{
  "n_layer": 9,
  "d_model": 192,
  "n_head": 3,
  "n_kv_head": 3,
  "head_dim": 64,
  "d_mlp": 960,
  "vocab_size": 8192,
  "activation": "tanh_gelu",
  "norm": "layernorm",
  "norm_place": "pre",
  "norm_eps": 1e-06,
  "positions": "learned",
  "qk_norm": true,
  "attn_scale": 0.137,
  "bias": "all",
  "tie_embeddings": true,
  "parallel_block": false,
  "init": "normal",
  "init_std_qkv": 0.0966,
  "init_std_o": 0.0228,
  "init_std_up": 0.0966,
  "init_std_down": 0.0102,
  "optimizer": "muon_variant",
  "lr": 0.00638,
  "lr_mult_qkv": 0.7,
  "beta1": 0.93,
  "lr_head": 0.00622,
  "grad_clip": 0.5,
  "warmup_steps": 0,
  "schedule": "wsd",
  "decay_fraction": 0.386,
  "decay_shape": "linear",
  "final_lr_fraction": 0.0,
  "batch_tokens": 32768,
  "seq_len": 256,
  "doc_mask": false,
  "train_tokens": 165700000,
  "steps": 5057,
  "dataset": "wikipedia_en"
}
MLP neurons of a small language model. Each row is named by its layer, matrix (up: input weights; down: output weights) and neuron, and shows model dimensions 64-191. Each number is 128 + 24 x the weight over its row's rms, rounded and kept within 0 to 255.
After each neuron's rows, "fires on" lists the tokens most often at its 100 highest values on Wikipedia text that the model never trained on; "fires after" lists the tokens most often just before its 100 highest values on Wikipedia text that the model never trained on. A number after a token or word is its count.

L4.up829 [110  87  70 131  81 123 176  71 144 138 110 121 132 114 111 149 107 168 113 173 134  87 124 132 123 156 118 151 140 129 160 153 150 122 126 152  77 172 118 116 141  84 132 160 136 174 155 122 129 174 134 139 146 132 125 146 169 129 127  73 157 115 153 101 106 137 116 109 119 113 142 129 145 128 120 119 135 132 156  92  88 183 126 132 147 108 113  91 146 101 138 126 139 141 144 130 106 135 155 125 155 149 136 145 125 118 143 112 105 106 146 134 151 121 130 143 138 117 117  90 120 132 122 152 127 113  96 137]
L4.down829 [104 173 133 116  96 143 142 104 141  98 105 122 110 124 145 132 105 142 114 172 136 160 160 118 165 127 128 139 130 123 150 115 101 159 125 125 104 139 171 137 127 107 168 121  92  81 124 108 135 125 125 147 130 144 128  89 161 130 117 119 111 142 133 140 173 173  98 134 156 111 125 164 110 128 101 145 120 137 147 119 124 153 122 111 154 157  66 150 116  80 112 136 134 144 140 120 155 100 106 116 145 112 123 128 134 187 123 161 163 127 158  98 131  98 115 125 110 160  94 133 102  91  89  95 146 158 152 122]
fires on: " " 50, " only" 7, " up" 7, "2" 6, " one" 5
fires after: " to" 22, "." 15, " with" 8, " and" 8, " of" 5, " a" 4

L2.up150 [115 153 142 130 156 115 137 118  65 100  77 151 108 114 159 125 138 136  96 173 160 149 116 129 175 110 119 134 104 141 107  72 144 148 148 103  98 140  92 115 140  84 168  95  92 139 146 131 145  97  94 116 122 137 124 118 161 123 162 154 131 134 138 103 118 182 141 128 146 148 115 147  88 168 118 117 147 148 147  97 112 154 111 120 128 151  97 106  88 128 108 135 129 160 149 173 145 129  98 143 151 117 133 122 127 140 142 120 110 127 145 157 146  96 137 157 121 111  78 117 128 156 156 119 181 126 118 138]
L2.down150 [110  70 146 130 138 166 106 186 142 115 119 145 102 148 122 157 149 174  79 182 135 110 123 150 140 113 102 111 105  85 136 102 171 144 114 145 131 106 151 134 126 121 119 162  99 127 120 145 113 130 108 129 107 134 144 119 111 178 140 144 142 143 154  64 111 148  97  95 136 171 107 187 121 145 118 149 120  96 116 129 114 105 135 130 135 147 135 170 146 170 162 139 134 111  74 158 116  99 104  91 131 127 132 113 102 128 111 152 107 156 134 139 186 121 160  95 128  91 106 131 111 150 178 160 147 115 144 161]
fires on: " |" 55, " W" 11, " L" 10, " " 10, " Apps" 6
fires after: " |" 34, " " 28, "0" 12, " X" 5, "1" 4

L2.up934 [123 105 153 134 103 125 122 120  94 155 102  95 102 120 151 132  98 135 175 171 156  88  83 146 118 140 120  89 124 131 149 117 156 124 141 105 132 139 121 135  96 163 123 136 130 123 151  84 140 117 165 128  87  98 102  55 136 115 113 138 133 125  91 142 137 147 123 165 119 133 101 161 122 149 144  95 171 114 124 126 129  97 137  85  92 142 119 138  77 140 116 102 127 126 127 129 177 128 138 142 154 129 180 131 135 128 118 145 155 102  95 114 139 127 130 127 134 110 134 122 112 171 128 132 159 146 179  91]
L2.down934 [132 144 170 153 153 134 164 132 114 167 107 180 132 120 128 104 103 148  76  68 140 133 125 190  67 144 162 157  99 116 122  67 123 151 125 110 125 124 163  88 136 122  94 142 132  97 142 163 130 157 139 110 134 103 122  95 148  98 113 110 107 101 128 110 139 160 109 132 102 116 111 125 108 119 127 136  99 116 102 143 123 109 131 131 156 116 127 136 106 117 142  84 125 119  85 157 121 149 104 159 105 126 134 136 145 109 165 148 135 111 117 108 127 137 159 115  95 100 128 145 193 145 137 130 147 126 114 125]
fires on: " |" 47, ":" 20, " Awards" 4, " Team" 4
fires after: " " 39, "-" 15, " |" 7

L2.up133 [141 174 140 119 101 103 134 131 178 126 146  92 118 135 114 113 122 166 153 121 117 118 165 155 141 150 128 152 136 127 127 144 143 148 131 157 140 112 119 126 123  73 120  92 109 170 128 135 143 113 121 136 153 114 127 117 115  69 147 137 138 137 131 127 141 117 122 133 143 112  91 145 133 128 108  95  61 117 136 164 179 140 103  93 191 139 135  96 159 104 170 136 138 151 125 111 135  85  94 125 137 136 117 126 100 147 151 134 108 115 140 174 103 160 142 147 121 133 160  93 133 102 116 134 125 102 112 138]
L2.down133 [116  97 145 122 128 165 176 139 116 151 133 146  96 104 100 166 142 132 106 124 126 109 112 107 109 134 100 143 134 127 130 116 136 144 130 125  88 123 160  90 170 138 153 121 163 105 139 105 124  95 124 148 166 165 128 124 136 142 115 132 112 152 121 104 163 109 112 139 132  96 148 115 117 130 115 134 136  91 157  94 145 141 122 110 109 101 171 149 133 109 100 115 140 128 142 134 134 165 146 133 150 108 130 178 111  95 160 130  99 143 144 138 123  78 121 129 133 166 104 153 138 148  80 128 107 135 152 135]
fires on: ":" 47, "8" 8, " to" 7, "1" 6
fires after: "1" 25, "4" 14, "5" 11, "2" 11, "6" 9, "0" 9

L4.up669 [135 152 141  79 110 106 124 115  98 132  91 153 116 134 128 124 101 118 156  77 123 136 112 108  99 139 137 107  95 103 172 144 110 114 122  94 151 159 145 119 119 145 142 114 102 116 146  99 109 124 124  99 150  82 164 149 130 166 190 182 101  98 119 142  98 130 124 140 153 121  78 160 130 112 104 106 141 110 148 125 183 103 148 126 154 124  94 113 118 142 186  97 108 126 155  95  91 134 155 126 165 116 113 141 124  73 137 114 150 164 146 149 144 159 132 132 150 133 116 129 125 122 114 144 111 128 149 116]
L4.down669 [127 127  95 157 122 133 110 146 147 132  85 151 139 138 160 137  92 135 131 110 155 158 140 121 164 114 117 128 130 114 136 152 105 102 104 109 116 133 139  99 142 143 128 127 157 131 150 122 103 105 173 147 141 131 151 126 127  79 135 129 135 106 143 139 132  94 114 155 141  91 186 102 171 136 115 126 125 135 119 107 118 140 122 168 100 125  86 139 159 119 130 128 107 114 112  94 150 104 122 129 125 105  80 165 151 134 120 127 109 134 114 141 107 132  99  93 104 116 155 161 148 139 134  40 156 104 104 123]
fires on: "2" 26, "9" 23, " of" 5, " is" 5, "1" 4, "4" 4
fires after: "0" 46, "9" 8, "1" 8, " con" 4, " the" 4

L4.up64 [173 145 148 112 127 182 106 129  94 134 139 142 117 199 117 124 147 116 127 132 182 166 137 131 138 156 137 121 129 139 156 138 164 119  94 135  94 120  96 113  91 127 114 122 162 120 136 127 135 137 140 152 126  92 173 130  92 173 116  76 130 132 106 137 114 149 130  80  87 144  90 103  96 116 137 136 143 131 122 106 110 176 116 142 137 149  87 131 144 120 139 187 113 122 157 133 131 173 124 143 172 134  86 147 111 118 133 164 136 150 118 110 140 135 127 100 135  93  92 120 137 120 128 135 142 132 184 120]
L4.down64 [115 162 156 130 179 122 161 160 154 138 106 121  89 125 131 182 100 142 136 143 139 108 143 160 168 111 129 139 114  98 135  97 178 109  97 129 111 167  95 100 119  86 183 128 131  85 121 174 117 113 133 145  82 140 141 136  90 108 130 146 152 134 139 109  96 117 123 120 130 133 156 101 148  99 139 130 109 144 113 149 133 135 121 127 138  66  97 135 105 154 150 125 100 106 122  72 138 139  95 124 139 129 121 158 143 120 145 105 160 119 106 110 123 128 116  78 136 109 130 137 148 109 147 138  94 127 146 147]
fires on: "-" 20, "\n" 20, "ta" 5, "ra" 5, "ri" 4, "|" 4
fires after: "\n" 24, "al" 9, " Ne" 5, " Mi" 4, " I" 4, " Me" 4

L4.up847 [110  97 137 121 126 174 152 125 114 160 136 115 134 150 118  99 146 171 107 107 132 132 154 154 133 148 131 122 118 122 128 136 146 100 124 129 112 122 117 145 131  99 120 130 171 137 154 115 134  97 113  99 144  84 129 147 119 147 100 143  82 142 109 174  85 113 141  99  90 162 125  87 119 173 119 117 156 140 177 141 147  67 106 133 155 123 148 145  93 132 128  99 150 155  93 117 141 125 126 132 148 116 140 157 125 114 134 123 120  99 191 129 124 127 105 166  94 129  98 154  92 132 151 149 150 129 156  83]
L4.down847 [ 98 118 139 121 126 119 101 177 171 131 102 119  79 102 116  98 105 144 128 155 128 182 114 149 170  99 125  91 114 117 135 121 154  80  92 110 142 157 151 145 132 112  94  71 143 132 135 149 126 134 149 110 123 163 152 144  90 114 149  94 138 100 113 140 121 130 119 195  97 125 128 150 105 123  84 127  92 157  69 133 129 113 106 171 100 150 150 194 146 141 129 141 116 138 121 104 142 129  95 137 130 110  99 129 160 156 147 124  94 120 102 100 100 142 141 129 117 149 171 184 141 147 112 133  90 130 125 102]
fires on: "\n" 44, "===" 14, "s" 9, ":" 9
fires after: "\n" 57, " p" 9, " " 5, "lo" 5, "1" 4

L2.up230 [ 90 117  71  82 142 165 110 125 160 128 146 105 135 152 130 117 126  98 141 131 126 124 126  96 123 125 143 111 111  88 146 152 125  86 156 160 142 126 131 148 131 108 122 157 156 124 121  96 106 103 119  90 144 106 145 106 131 149 155  97 163 111 100 108  92  97 146 125 140 107 115 139 156 133  95 142 131 129 115 146 100 125 134 153 112 153 183 119 135  68 115 130  80 109 133 126 163 168 159 156 143 139 171 140 126 132 142 115 146 104  68 123 158 142 126  93  92 141 142 166  88 119 112 140 107 119 141 139]
L2.down230 [116 116 133 146  79 169 131 133 160 124  99 136 156 155 116 142 138 104 101 124 107 138 113 137 175  82 152 134 116 121 137 130 142 103 108 178 139 162 143 156 115  89 133 114 130  79 148 104  59  77 172  98 140 122 104  95  90 101 156 102 116 120 135 144 107 133 159 154 136 112  88  87 141 126 142 145  93 130 122 128 129 125 109 124 116 130 171 136 179 149 118 129 122 181 120 107 111 154 135 125 101 120 142 127 128 121 113 127 127 105 111  92 140 121 140 110 143 112  91 157 114 125 148 132 120 140 101 118]
fires on: "N" 39, " United" 13, "|" 10, " National" 7, " of" 5
fires after: "\n" 27, " the" 12, " (" 7, " \"" 6, "Species" 5

L2.up120 [125 138  83 105 124 116 177 114  90 119 169 113 110 125 130 135 150 163 160 141 121  89 103 126 122  90 104 168 106 138  94 131 111 121  90 112 138 119 128 187  98 133 139 109 171 148 119 103 125 154 101 152 120 153 161 149 161 152 122 141 164 131  90 147 125 141 108 104 159 148 145 114 103 151 103 100  97 122 118 127 144 144 114 121 100 125 140 107 105 137 185  99 116 112 129 143 130 135 107 157 139  89 156 105  84 121 152 153 117 150 177 132 106 142 137 122 146 121 107 112  89 175 116 129 150 108 131 165]
L2.down120 [137 160  85 135 109 148 115 138 124 132 111 111  89 106 155 169 119 150 154  87 106  99 158 159 103 128 122 149 135 116 167 111 147 130 121  89 121  99  84 170 101  97 163 133 147 123 138 154 130 130 108 168 140 136 116 180 134  94 113 171 119 121 119 169 123 128 155 151 131 113 170 136 150 171 168  82 101 148 110 114 106 105 175 134 123 165 103 139 108  98 131 107 123 142 110 137 111 136  78 108 111 131 138 113 139 135 167 135 139 125 159 179 132 127 131 102 176 136  98 152 122 154 146 116 125 165 159  90]
fires on: "9" 53, "8" 21, "7" 7, "1" 5
fires after: "1" 68, " " 18, " (" 5

L4.up362 [179 138 151  83 180 106 148 128 147  95 110 174 151 149 168 157  94 141 133  94 110  99 123 155  99 117 136 129 149 124 151  87 126 145 126 128 144 131 111 127 100 192 112 142 114 109 141 143 115 137 139  83 128 154 104 131 118 104  98  97 113 120 107 125 137 150 128 126 125 116 126  96 104 149 144 115 148 164 127 142  99 119 108 160 129 136 131 128 130 125 149 134 121 121 151  83 181 146 106 183 135 108 119 149 125 126  72 114 124  98 134 154 108 130 125 123 126 189 128 157 124 118 109 102 103  74 179 140]
L4.down362 [ 94 142 145 106 119 144 152 155  97 151 126 113 141 177 182 114 117  99 129  76  92 151 126 139  87 159 152 130 140 111 137 123 112 127 174 133 114 108 112  98 145  92 150 145 140 102 146 108 149 116 184 150 147 127 115 139 114 169 143 140  68 159 161 151 138  96 134 138 157 160  85 108 120 117 112 171 139 114 132 113 122 116 112 129 146 112 157 144 146 107 136 117 122 117 132  90  78 140  84 129 122 155  95  97 101 122  97 138 125 135 171 143 103 132 114 129 151 156  97 118 128 110 136 105 148 124 109 124]
fires on: "–" 47, "," 6, " /" 5, "cal" 4, " Pos" 4
fires after: "1" 20, "3" 14, "8" 9, "6" 9, " " 7

L4.up881 [136 139 175 159 102 145 121 168 147 116 131 146 118 134 134 122 126  62  90 134 145 162 125 141 103 150 123 117 135 143  94 117 119 174 142 143 124 120 108 172 109 134 111 146 127 126  99 130 160 175 126  68 140 107 169 152 119 111 110 106 147 130 114  81 154 140 137 136 103 117 153  95 175 152 153 144 170 152 104  84 139 176 101 119 158 164  80 126 115 121 142 118 136 146 159 132  79 145 143 103 112 114 109 117 126 130 148  91 118 116 129  93 128 121 141 135 108  91 149 110 173 118 147 161 113 137  83 154]
L4.down881 [133 171 173 126 141 163 110 136 119  98 148 129 104 136 158 142 156 168 160  97 100  95 130 107 127 115 152 110 111 113 140 127 174  97 121  99  88 142 159 132 157 148 104 101 110 114 135 155 117 121 140 153 117 123 153 150 114 112 131 150 158 148 115 198 183 134 129  91 145 144 101 154 111 134 106  70 110 112 153 157 122 114  85  98 127  64 160 122 127 135 117 154 111 121 136 117 134  97  69 148 149 121  94  96 123 115 117  93 138 179 158 128 117 124 144 105  84 127 135 128 150 104 104 141  84 121 152 139]
fires on: "\n" 48, "s" 16, " " 11, "-" 6, "tic" 5
fires after: "\n" 50, "-" 15

L4.up499 [125 177 108 129 153  78 139 112 193  89 120 107 123 151 169 110 144 148 130 161 138 129 188  93 124 134 116  89 110 115 116 111 133 118 162 141 122 135 138 124 111  85 114 118 142 116 110 103 133 161  88 104 153 130 142 117 155 188 140 185 182 142 112 151 158  98 151 166 108 101 129 138 160 140 165 138 153 126  92 140 119 117 171 106 146 150 126 113 106 119 148  84 124 130 152 112 125 130 116 101 141 121 128 128  83 144 128  90 132 116 164 133  91 143 122  87 126  76 110 130 159 131 169 142 134 139 134 170]
L4.down499 [118 136 117 156 113 120 137 119 139 127 146 106 144 126 120 175 133 104 159  99 121 164 123  93 133  81 140 146 109 136 139 119  73 134  77 119 166 142 108 144 120 140 144 129 162 131 129 116 108  96 163 150 147 103 105 110 145  68 127 137 114 116 131 158 105 126  87 115 151 103 145 107 165 124 117 127 100 151  80 109 115 113 154 152 123 135 129 150 124 120  88 126 150 128 116 134 116 129 139 167  87 152 133 177 118 112 101 105 159  81 145 107 140 119 115 154  98 111 117 115 141 137 118 144 123 132 150 156]
fires on: "9" 16, "4" 12, "5" 12, "8" 10, "1" 7, "6" 7
fires after: "." 82, "==" 6

L4.up871 [159 103 144 141 114 147 147 106 181 124 152 116 118 146 114 146 105 150 136 152 153 158 163 149 175 112 112 138 128 119 140 123 128 113 150 123 128 143  74 197 110 136 107 134  99 113 148 114 163 154 151 108 140 137  85 110 112 127 112 148 136 149  93 116 128 102 108 107 161 101 140 134 127 132 107 118 158 118 138 157 122 121 113 133 112 165  91 126 102 112  99  97 141 146 137 165 164 144 140 109 102 122 154  97 103 152 130  88 104 135 111 132  77 115  92 154  85  71 128 136 131  93 160 174 128 118 119 113]
L4.down871 [139 159 102 149 127 147 151 178 143 140 102  73 130  88 126 183 163 133 148 154 132 132 144 151 148 148 128 136 137 132 184 131 105 125 126 123 153 142 106 143  77 168 114 128 143 157 110 140  79 140 127 161  85 106 182  96  92 108 146 119 150 128 104 144 127  97 105 126 100 101 162  98 134 115 123  95 137  86 140 134  83 132 164 132 127 169 129 195 124 103 103  92  96  68 108 158 130 130 101 123 122 142 107 118 123 101  96 112 128 126 146 117 160 101 116 132 135 139 176 154 122 144 111 140 151 148 117  96]
fires on: "1" 43, " |" 20, "0" 9, "9" 6, "5" 5, "." 4
fires after: " " 54, "3" 7, "2" 6, "1" 6, "5" 4, "4" 4

L4.up412 [126 138 122 108 119 129 130 118 112 164 112 116 141 121  85 147 133 140 133 133 179 155 121 112  92 125 173 140 143 104  79 149 164 119 104 117 156 174 116 122 140 176  96 156 109 155 157 132 141 133 148 130 149 106 167 143 149 109 108  91  99 159 159 138 103 140 109 111 132 109 158 129 106 101  73 105 112 105 102 108 116 155 144 169 136 104 130  95 136 150 145 125 113 139 122 173 122 136 110 105 131 103  73 140 122 156 123  94  65 112 116 178 107 164 139 143 102 145 119 132 128 131 132 152 184 111 142 180]
L4.down412 [112 140 125 153 100 136 115 205  91 108 160 131  89 120 154 145 149 122 155 114  83 167 123 123 137  96 103 158  99 130 117 105 112 135 148  74 174 130 118 125 147 118 141 121 104  82 115 147  88 146 111  93 125  98 134 150 101 129 166 130 143 118 187 109 146 154 101  84 129 162 161 125 158 143 107  76 151 110 197 137 119 122 124 117 138 120 130 149 130 140 180 121 105 143 119 107 122 143 122  88  92 152 119 169 103 128 119 121 110  99 130 135 147 153 123 147 130 143 143 131 141 119 150 119 148 136 110 134]
fires on: "-" 73, "id" 4
fires after: "al" 44, " Al" 24, "Al" 11

L4.up569 [118 130 115  96 114 104 149 142  74 133 143  93 163 143 112 120 116  95 123 142 123 107 113 156 108  91  67 114 166 122 116 112 103 114 158 142 155 171 125 148 109 138 124 151 128 124 135 101 116  87 105 125 141 125 103 130 138 148  92 118 154 138 106 112 119 125  71 102 133 145 150 137 152 160 110 130 119  79 129 147 137 101 139 115 120 139  93  97 111 123 151 152  89 114 108 139 151 138 133 162 149  76 195 141 176  78 120 145 195 146 137 156 137 150 144 161 130 159 105 133 123 131 142 146 157 125 155 172]
L4.down569 [182 153  98 119 121 125 129 118 163 114 119 149 127 132  83 109 140 135 104 117 109 121 108 140 179 117 175 138 106  91 146 172 153 124 116 142  80 153 126 144 104 128 137  87  93 140 154 153 139 162 121 135 142 176 140 144 120  92 152 177  76 143 155 137 148 103 122 113 153 128 107 139 166 117 143 131 118 103 126 153 132 162  98 104 106 124 151 153 121 118 125 106 130 131 176 151 164 147 119 123 112 126 118 138 154 118 121 162  99 110 116 121 129 172 152 115 119 156  97 138 114 140 174 111 170 166 114 159]
fires on: " " 99
fires after: " in" 25, " of" 16, " In" 7, "et" 4

L4.up561 [101 137 142 179 125 146 145  65 176 149 130 133 111 101 123 117  96 100 124 116 119 150 180 151 124 129 137 147 152 102 104 140 134 113 127 114 141 104 111 143 137 127 108  97  93 107 141 136 160 113 143 116 135 131 111 188 148 122 140 122 117  98 140 142 121 131 144 133 132  85 103 160 109 108 114  96 105 125 139 159 124 158 116 145 168 183 125 105 107 117  96  79 134 121 119 142 128 132 135 117 107 143 165 140 124 158 155 120  99 141 105 154  97 171 146 124 129 104 108 130 111  79  80 105 160 121 104 144]
L4.down561 [138 129 157 122 108 124 121 150 152 141 126 113 159 138  83 115 108 109 176 116 146 146 128 104 136 139 131 145 154  96 164 142  98 170 157 129 124 135 176  94 105 122  71 130 111 143 115 121 164 124 128 110  97 137  85 141 123 103 141 116 110  98 154 104 113 153 132 110 152 144 125 118 107  77 120 119 130 132 125 111 107 147 131 121 151 140 129 140  91 120  85 149 143 113 166 111 149 137 182 117 126 110 157 136 115 145  90 122 128 118  89 110 132 140 165  99  77 178 168 130 141 123 141 171 183 123  77 148]
fires on: "0" 55, "9" 9, "5" 7, "6" 6, "4" 5, "1" 5
fires after: "1" 41, "2" 29, "0" 26

L4.up704 [155 138 153 161 139 168  73  95  90 126 112 102 141 122 130 134 136 133 148 141 132 147 156 116  90 185 101 109 127 120 142 160 151 119 173 124 115 120 106 158 143 148  65 141 103 131 140 132 130 118  88 139 163  79 126 114 111 147  96 165 149 135 121  91 112  83 119 119 117 140 147 120 140 107 120 140 132  71 148 130 125  65 103 142  85 106 130 165 104 134 149  88 154 158 106 130 160 147 141  74 124  99 171 104  85 126 142 134 169 126 145 120 135 132 152 142 163  88 135 140 109 163  99  87 154  90 151 114]
L4.down704 [107 109 114 121 126 113 153 105  94 128  96 155 142 126 123  95 134 117 145 121 169 109 145 155 151 131 164 149 112 127 176 138 163 166 154  98 142 145  82  90  90 171 110 153 171  99 100 157 156 103 153 128 120 129 128 144 137 111  91 126  67 132 154 148 139 115 128 124 113 108  78 128 118 142  70 147 147 163 104 111 147 136  98 139 136 143 172 111 101 126 146 129  99 101 118 148 128 133 105 146 118 169 116 117 144  76 116 130 154 140  97 135 119 134 121  93 113 161 161 149 139 156 114 119 135 119 129  83]
fires on: "\n" 36, " de" 33, " of" 8
fires after: " =" 21, "\n" 19, " (" 6, " as" 4, " As" 4

L4.up410 [127 137 166  83 127 121 107 101 136  84 142 150 163 122  89 132 109 111 142 123 137 131 135  91 130 141 133 131 151 176 135 119  92 130 177 127  79 108 115 129 129 136 126 171  85 108 116 149 155 138 113 134 173 118 123 123 153 145 154 144 109 127 123  82 142 117  85  97 135 115 213 112 137 149 120 132 122 124 186 133 151 124 121 151 136 119 118 111 123 123 169 134 128 121 108 136 152  92 113 117 131 121  89 157 143 125 138 117 136 149 140 142 157  72 201  88 105 138 154 152 133 124 135 180 114  99 129 139]
L4.down410 [136  88  96 118 132 142 129 175 138 180 114  72 102 188 133 117 123 158 147 112 121 125 119 126 166 125 105 151  82 147 127 139 128 129  86 135 126  90 145 119 107 105 127 142 156 159 133 116  89 123 140 142  82 171 102 124 111 151 121 165 131 127 175 123 117 161 131 151 115 156 159 127 115 106 130 133 142 105 112 177 117 126 123 124 150 140 101 111 120 120 105 172 106 157 140 159 136 158 120  57  91 123 159 152 138 148 139 102 141 122 132 150 126 119 120  94 135 111 117 104 137 165 142 136 119 176 102 118]
fires on: " of" 18, " well" 18, " " 15, " H" 9, "'" 8
fires after: " as" 30, " As" 7, " pre" 5, ":" 5, " \"" 4

L2.up480 [136 126 162 119 125 166 117  96 131 157 165 128 126 107 164 143 126 116 142 131 158 143 157  91 125 144 109 108 143 108 109 143 143  98 126 121 129 123 119 135 115 130 136 127 118 109  94 130 156 128 108 104 146 136  71 114 188 122 111 119 169 111 184 131 161  81 114 150 112 133 110 116  80 107 134 141 100 105 134 121 117 149 103 121 151 116  99 118  94 106 109 153 107 148 107 136 113 159 130 143  99 177 133 122  85 130  55 138 134 114  98 144 106 132 107 161 101 105 105 183 119 108 168 139 126 163 128 139]
L2.down480 [115 140 135 117 126 162 117 142 136 174 152 146  95  60 157 113 126 100 118 119 132 158 137 136 109 123 102 131 112 165 128 124 122 143 141 107 112 112 122 118 140  86 130 141 138 161 155 132  92 118 126 180 127 141 144 138 163 135 115 116  98 114 151 114  91 137 139 123 137 129  81 116 157 146 100 130 118 113 141 122  96 146 121  97 119 121 158 156 124  89 133  92 147 181  78 144 143 147 178 128  97 132 128 131  96 121  92 130 134  75 150 132 148 155 148 167 136 155  89 128  91  92 158 137 169 152 167 116]
fires on: "0" 24, " which" 23, " |" 22, " dis" 7, "1" 6, "8" 5
fires after: "," 24, "0" 22, "7" 9, "4" 8, "8" 7, "1" 6

L2.up333 [164 178  88 103 165 127 117 119 132 145 122 113 138 144  93 126 107 131 190 139 111 164 145 147 158 160 141 125 192 117 124  90 121 109 125 116 178 114 137  95  78 127 156 148 147 137 106 122 142 171 133 117 119 105 184  96 118 119 104 100 136 141 138 119 134 123 105 147 140 133 141 139 145 178 129  94 117 135 105 155 112 149 117 131 100  91 141 125 121 132 149  82 144 170 109 111 128 134 130 108 111 120 116  86 121 115 135 116 132 135 123  84 159 138 134 129 114 142 138 100 121 156 141 152 151 149 121 140]
L2.down333 [113 129 180 116  89  97 120 160  97 140 141 156 160  82 150  95 105 110 127 134 161 132 120 138 130 138  98 120 132  99 155  89 142 153 106 101 123 137 129 125 153 120 132  96 126 111 125 121  92 138 123 160 104 157 110 120 123 144 137 119 165 173 104 116  93 163 150 158  86  92 157 106 131 113 144 134 134 114  74 169 129 137 130 147 137 147 189 150 118 126 100 106 111 115 136 143 120 128 135  81 133 147 109 110 157 113 105 139 116  72 131 124  83 149 140 118 161 123 119 148 153 115 158 160  91 125 130 123]
fires on: " the" 31, "0" 14, ":" 10, "9" 9, " " 6
fires after: "2" 16, " in" 12, "1" 12, "9" 8, " at" 5

L4.up945 [115 105 147 151 145 129 148 126 164 143 129 133 121 149 152 100 138 178  61 151 129 121 130  84 145 156 106 126 122 115 141 140 146 173 149 149 131 141 154 123  88  82 129 104 163 128 135 120  83 171 135 126 136 113 145 136 173 155 151 125 140 164 117  92 122 125 126 124  82 109 120 163 118 132 123  90 113 140 154 120 140 103 126 121 138 144 134  96 152 170 135  97 136 104 118  99 125 124  90 131 123 130  82 156 126 138 103 119 106 143 155 148 106 144 140 117 107 160 120 122 148 129 138 119 129 111 149  95]
L4.down945 [ 65 124 156 139  95 126  94 125 114 125 146 123  97  96 171 142 162 112  88 111  90 147 128 134  98 142 136 102 130 136  99 135 139 143 108 141 122  96 136 150 105 119 136 107 119 122 110  75 137 136 128 158 116 142 125 108 146 130 126 158 125 176 130 129 131 169 150 160 127 121 139 126 133 121 104 137 123 139 105 121 172 150 118 111  70 172 145 123 153 102 153 108 145 113 131  85 163 139 127 104 101 104 130 146 102 154 126 139  92 112 125 135 133 126 129 116 110 134 134 133 174 150 117 122  94 153 151 154]
fires on: "1" 19, "2" 16, "8" 13, "9" 11, "4" 10
fires after: "." 76, "9" 4

L4.up379 [142 127 113 137 117 165 144 140  95 134 150 151 116 110 107 141 145 130 128  70 111 135 132  77 117 185 118 138 167 183 165  98 144 164 134 106 154 136 140 108 113 110 164 140 128  68 109 116 112 136 106 125 154 122 109 113  91 156 126 156 110 141 154 143 110 134 114  95 105 162  81 146 121 162 134 121 129  74 133 112 141 133 141 122 165 125 193 100 117 107 174  82 130 159 126 124 153 140  93 141 125 138 145 140 129 149 120 105 145 118 151  92 117 136 133  94 154 121  82 151 111 137 144 120 143 119 135  84]
L4.down379 [168 152 119 134 152 132 139 162  97 106 110 140 157 106 137 125 143 119 176 168 126 118 129 123 138 150  95 111 135 134 100 137 136 132 142  82 104 133 112 140 126 181  56  82 142 126 100 117 162 117 147 144 122 146 116 125 114 147 121 149 150 150 133 121  79 145 104  92 119 186 111 107 118 155 149 103 179 145 140  99 113 128 130 112 126 115 119 151 109 121 166 110 102 134 129 110 160 151 106 114  90  80 142 139 136 143 158  79  92 135 170 148 152 142 139 119 119 114 170 164 182 156 130 156  98 129 146 111]
fires on: "9" 54, "1" 12, "per" 4, "ave" 4
fires after: "1" 34, "9" 19, "^{" 6, "P" 6, " " 6, "8" 4

L2.up959 [111 119 134 100 134 158 109 103 131 141 136 122 136 149 120 141 103  96 145 128 127  91 154 120 124 127 137 123 118 124 155 173 144 143 135  99 147 114 132 111 121 134 103 166 162 129 141 127 121 191 127 116 115 118 121 148 133 116 100  85 131 113 129  97 110 127 106  99 162 116 100 113 130 160 128 112  99  92 118 104 160 134 121 177 130  92 168 106 127 117  94 159  97  94 141 118 155 151 120 164 107 191  98 128 152 135 156 144 103 103 160 102 130 165 130 109 111 137 118  83 106 116  79 163 123 132 116 142]
L2.down959 [140 143  96  84 113 166 157 101 123 154 123 108 125 113 157 134 122 136 134 100 175 103 137 149 137  79 130 137 129 142 127 111 102 128  87 152 100 148 117 113 104 102 135 126 168 137 144  95 132 121 109 141 173 176 109 141 145 159 135 120 119  99 138  95 114  95 144 162 121  87 107 124 117 122 101 101 130 172 155 117 144 117 114 131 133 106 166 148 139 161 116 109 118 116  85 126 112 179 161  78 136 120 118 108 112 116 141 138 103 150 152 137 121 154 144 144 120 125 118 110 153 137 158 159 151  86 163 148]
fires on: "|" 73, " a" 16
fires after: "\n" 73, " is" 9